config.yaml
vocab_size: 8901
activation: "tanh_gelu"
norm_eps: 1e-05
attn_scale: 0.125
bias: "all"
init_std_up: 0.0265
init_std_down: 0.00662
schedule: "wsd"
dataset: "wikipedia_en"
MLP neurons of a small language model. Each row is named by its layer, matrix (up: input weights; down: output weights) and neuron, and shows model dimensions 528-623. Each number is 500 + 50 x the weight over its row's rms, rounded and kept within 0 to 999. Numbers have three digits each.
Before each neuron's rows, "fires after" lists the tokens most often just before its 100 highest values on Wikipedia text that the model never trained on.

fires after: " B", " b", " m", " A"
L2.up2721:527451474486407477486452562460530533567480460555525540516481433447535511506411501415502341529514477498504506485493491504574482440534535453606477507413623501545546469434612529511477444364461443512522532579403503586523557508462517450457561526446403418518366451552512349475560473538450466469
L2.down2721:543454619528427443387472560529398597489562537531515533532426434451458548444469545536648567462538429497513391563367469570513462557505411498482494535467456518547489435501465504401532518516543516497480500550591518468476604486511538430521559557493407472521486575413576445527475551460478492568

fires after: " the", " The", "The", " it", " to", " This"
L2.up2717:522532505400554453455538566441470434553551561373504442605555490405582531497555465479472527474480511529522461537405368493474459490508439563481464535519556484574481514453419466532526496552501488445478473551554422449504508644568542492469544621420521470471479487516623480453476574501512542542
L2.down2717:464523477502460439471465581528481463421462588527524542522528566520552461500443511499481538501463515426527525512581498460563493530414542519495475481513566501519480508574563537523542426521621499478500457453392522518554474399535479365557590484565514523508469469449571553474507588504536533522

fires after: " N", " n", " In", " C", " in", " l"
L2.up2371:438494551462493503449561513455446519474448451504500654477516520524469512489489419464569468523613477534443534524470512554487555511546496443510486500532537507476554502494507536469440522431510584490477482500443410469452557548530482518482488433535492531543588538553439469472557438462537510552
L2.down2371:469510512483488529525463479513512508479624560556555549517465534596495587527470444484491479563500495498508558504462598547525547458521503553538500526516408543480470518449559577578450482534427512446506554537449466503500566441542595448514450397479501466496428560466527541576486484526476491546

fires after: " B", " b", ")", "."
L2.up1574:490548550591453496456514517513493424549382516443418472441532509481482514532469428556385435516505486537424588418477428566531524527512522466433451559456463549408552510535588478508520510440347466458517481589552562643527473546460614481588546422490495572523474579504509524499503500535460495465
L2.down1574:472497499468490491414489495551502481550480510521467545417494525518607475512543484541509568526495497503523430522529529498490489482515455456380490474516516443460550471449530614522528470523508477551464474527504487537472502564474422615543452542551430562595506493544544486461527429589504445484

fires after: " M", " m", "M", " a", " p"
L2.up1182:468476477498519505524383524534531454461422422480596513447503601630483514506554424479512477383471544430533485485575527529515424447475468501462584574425500524471494514507519520540556526486462561511496517563547491408507487529451441476470527544509508544586486527500472548478482528473503590442
L2.down1182:460589503534474440562523529510487586536535546531458557541459408502547504465492575445477555521447564495499511474491482627548531544396539536602403571494509481481518507466496565412542533512450566470567530513453494481460482438456489590659495466541471411451540545552522506547492472525432531449

fires after: " W", "w", "-w", "h", "W"
L2.up875:606496468447493500580507528576485513517576520447417508573513423474541505543435586512481478500509485407515561487459591475474489497478463481536472470546499483443503502443496457446540478488566603492555457471473560515505483548475501453427595509526482412456555501576523561561509447443576578430
L2.down875:476537569575502501415514521405520556476501442452477534439419516595547498479526475414462512617483433440508601465564571480477557448452412512548482470484411532518541464529466612534474536406458475523450472546527526418492519397473491492562422468442545545423602494459468431472545469561437544470

fires after: " F", " f", "p", "f", "S"
L2.up856:562534461505538458563498506469481518426577509505516545496518482547451425478532525496486508467520458448453482474510433420470480466505544536507474491554604581528451411554549475475479532598478522472533467526564468484528533514467536455493486583446505484420422405415522471401438470501433445532
L2.down856:435514452514502570532487522518466427501502584512430583496560472525476434421522537492477491459457524585522433601493530478486498571423537589505506494387549530577422645440493595498503517453543501489545539487498399461531543488474548487588363490448569616497581532488529460451462526509566501451

fires after: ":", "°", " t"
L2.up2685:524426482565396535499519541437430545515470474499525482460515437425518497515521529544514580562495543517497472587557509464558469450479633490491418540459524557603568501490547521531493578483434466509495477590507609462478410524483448485578615545525533479523538452441446552595500502414495473498
L2.down2685:498498420561510377508386542487521479524565465528394532517468454545470568525443489578445476599551545434444467487497449584506516537468535506436537549412451506409511492434536437581515536644498461476449497448388539526539495344434462641492447489425561524588517457507528484483446404513490584441

fires after: " Mah", " K", " Bang", "ak", ":", "uk"
L2.up2260:481590541406497591445467519510538543561476508547449393584564522551502422571489450466438451464419602506532494461566453407604413435550437502526489591464436567469496506447523475481486527488559427505446594599497536566442484422520570559459556580438483565448470476461571602451476488532462525463
L2.down2260:499528455464517454465528461567395487482504477564646504517459465494476514483362524465451557545500537516524511434468464479552555535519494477519575600482591434478505558572458518412466576505438518467522488528531525495478498494499430467424502481524431529436473475503447542440534509484470479487

fires after: " the", " an", " a", " its"
L2.up1427:525489469549472503496483457416504507480505488454533391551470554404541409488543545599482484484385450539496499434576526477454449495386493545501473561467551467510517521505442455456376474513485383506551484496523478450450478472473599514513509460463554579458509543527507535472488429470458541500
L2.down1427:499526505507494526606503533450487500545495451526512483507559522475530478507516520496511436481576611515519586469532436583512577502438477529451519505455492448563505407512537487493425448478458452506563502490522495533436456423455408541509503397492516523625511519502388516483506577478491570458

fires after: " (", "h", " Th", "ap", "Th", " Sch"
L2.up162:500509546479498446564486572490558501512490443646426473551583515481556445538517450536483526516484493512551545563483508502523481427531514505652513488512482480524483501423577539551451530564469464554539461397475432448441539509538529501511558371508458454516453473407573528442467490484523427462
L2.down162:545552450357474563496475437472514474467461408467485591540555461479378396472447499518442589400475503485486464549541459510468508453499543467524597448415515441455503506509449515505408537537388519550508485363517500624477499450537547436546498496488517425557555564514396481518547407454533594518

fires after: ".\n\n", " M", " m", " P", " |\n\n", "\n\n"
L2.up1159:475532453513558566542384540497507520603464533555569467473439542426500529488520550476417615456449530528508574489503485530549442478572426573456431534501519463516578475458513435523490541489500505555465485478458492442429539463532518406445493459516502489475482542512518478502474468506423435436
L2.down1159:541489547439481436462513535418458495424533500499486573464458500498502446581460477459390538439518452516587431523463553503538393570588359499489528516451446514474460525444555475417449521514547535513571472428519536552476516510502459526465496461574474506557470454442513481479516543546431502515

fires after: " L", " p", " l", "L", " P"
L2.up1891:478439551513485463498530471478415533444516491437475517572458477548490530525604463423453470506480496442488541513544448494512587461496555448517491535515525522462461478503518500515597583559563407530553504431471436452484469449522512479464480438412510488458525472426543507501505486491535498565
L2.down1891:426544454483530410509550464456612437510531516573432535585517526542602431498440464517535550448437432499497449459487538441565537455500493502485566530608479462633552505444379490426461501582512458506555512546373490536514451521475418470502466465403610486470444367409488439595509458501401388452

fires after: "–", " the", "202", ",", "200", "The"
L2.up594:452556458560580545442487482574485551467499516515479478518541457557527554500469519571558558455511430448534508494526464455517568473572412640461505447427525542536544536490550476442446456543571530446546556452484559593413449568507449511470517507474525540504476516500424557453445654481588450540
L2.down594:513569500514499609543474557501433569415493535560549434495463564529619511518485449489564493394512535582489478519533509487475449556456462549472531447484538563584605485500496468465523491464366470531465474534523410563499443505531493522487530552492486490393504481503457501550537452509493570452

fires after: " ", "\n", "Y", " K"
L2.up187:538536381525414458442504513511464511485460449509596479528535589540479546510503425529463476443528468393496483456455479512561597514540516451495501483547597468438617489558537470537476536456480481445565526534484519468490563508592515545501493493559528482524423457566507499456484518436456457398
L2.down187:538545469521457432426539452539458599555560446558587449417496548514446592446436477485543507599443538490523589474604449490512445445432373472473422445552519555365611523496515554504541460519518421422522575488523496431457488502511606569420552543487555519519450440545488489450571538460484534461

fires after: " M", " H", " J", " G", "M", "iro"
L2.up2725:534527501482555539429498534533432464547533460485533400560564513516483547510520537434508475405434453445432578519487468481468419455505478490544474491628449424488499569520509588453476547453454547488497528520561502535433478490468617475434502481499517527524541552486475526444460528390584482462
L2.down2725:547538530506499462445541607478508536461458486445451482554488497464561443436502529526510539522489392461539607446462615426449474508562525518550382521578471432525516546530398393458508517437386576472421529534464536504497572398378479538512474537481428446466489431524418557486451465541474542535

fires after: " a", " an"
L2.up1078:536550399546430539574533527396569460425562450494565474468542496571437427523438509456499419581589498462484481427501623490523554499508529535474527529404433462603590426477439561507526424476492489565448478525517416399528450565524474485557433550431451498508510453362484588524529445539534542469
L2.down1078:502513459509534481467485484498525443633461502485448488449469482511541501504458433523356436431472467510463482560566494438595485477462481494491552466536445469425548542491432464475518550571505482522503518578513500509487474447548502514467539472484500469475561513470512538452483467597504488453

fires after: " |\n", ".", ":", "):", " code", " Website"
L2.up647:563514509470567499516470548556516414539589524527505434504482445501412436607542459497341361574504471422401511495568477441477546506525541510483533643542567491471511486533435589514464559492515590432437576447522488449503461484560453529522536545479534497531468390553499521520412475420579529466
L2.down647:539501537533557540573415411553494467495431507486488461469501563519485561613435506442496479507491492502530607554487424410609526453582552486474528523560520577476516482413544482438513623381544539423583481544563664561465545560655572540504535498500532428437467445566493518452514444532453533461

fires after: ":", ","
L2.up2030:500564489539460563523410559447498534561545522460554490456485503461535526504460502471455453462555572456466535578449472506618495580448463520526512476401506522569590558492471533483464566506490473489508558456540451575486469530497430574516505601537576613502522456500525448525442497390499559344
L2.down2030:485535588508569566470522544526530483545543554488511561544517518444488492540444459407547555484497515547587510544447471467536493548474432452551483505527437493615528488469495444476524538523517519463534490491459499547536468496517545464516450494459504508548448532435502571555489539475560452466

fires after: " was", " is", " were", " to", " been"
L2.up1493:554464492479513552427527476536451445539516498425598516480468575561535477548535411433478515516506442538444524550531392482574542433605470400552337518587499464450439463567519516484536470465512543538496500415537572498491453533509475531546521454501508529539485535545568486504492535527544540439
L2.down1493:436605542396486506513447524509597562571513549479580491500517457471562486518466429605515500432539448485450462547556477584494434509478439480510455593546539351428458447538422477445454539404553547498637449463581439530465475553504427603489430513513547483518449440475439459564439495483553562538

fires after: ")", " is", " was", " =\n\n"
L2.up2497:554512480480486530526553441457480567529544444493558500520406551512539504514430552505547513570563645442445496502497509427452571484407598426487565480534483547486531437459556498457502469527510471436504532552451547517556407548488428527465549486485480507501430455446521496561553532473585449491
L2.down2497:539550457465610524514401556471590487463558504525455554520547538454540557517415516535584578498417526538486455448468478555493481463417543486538543518505506535560453544514480442499492431530562443470604463522429522529474402455557422481531493534510504513448436491483494647518559465442513462483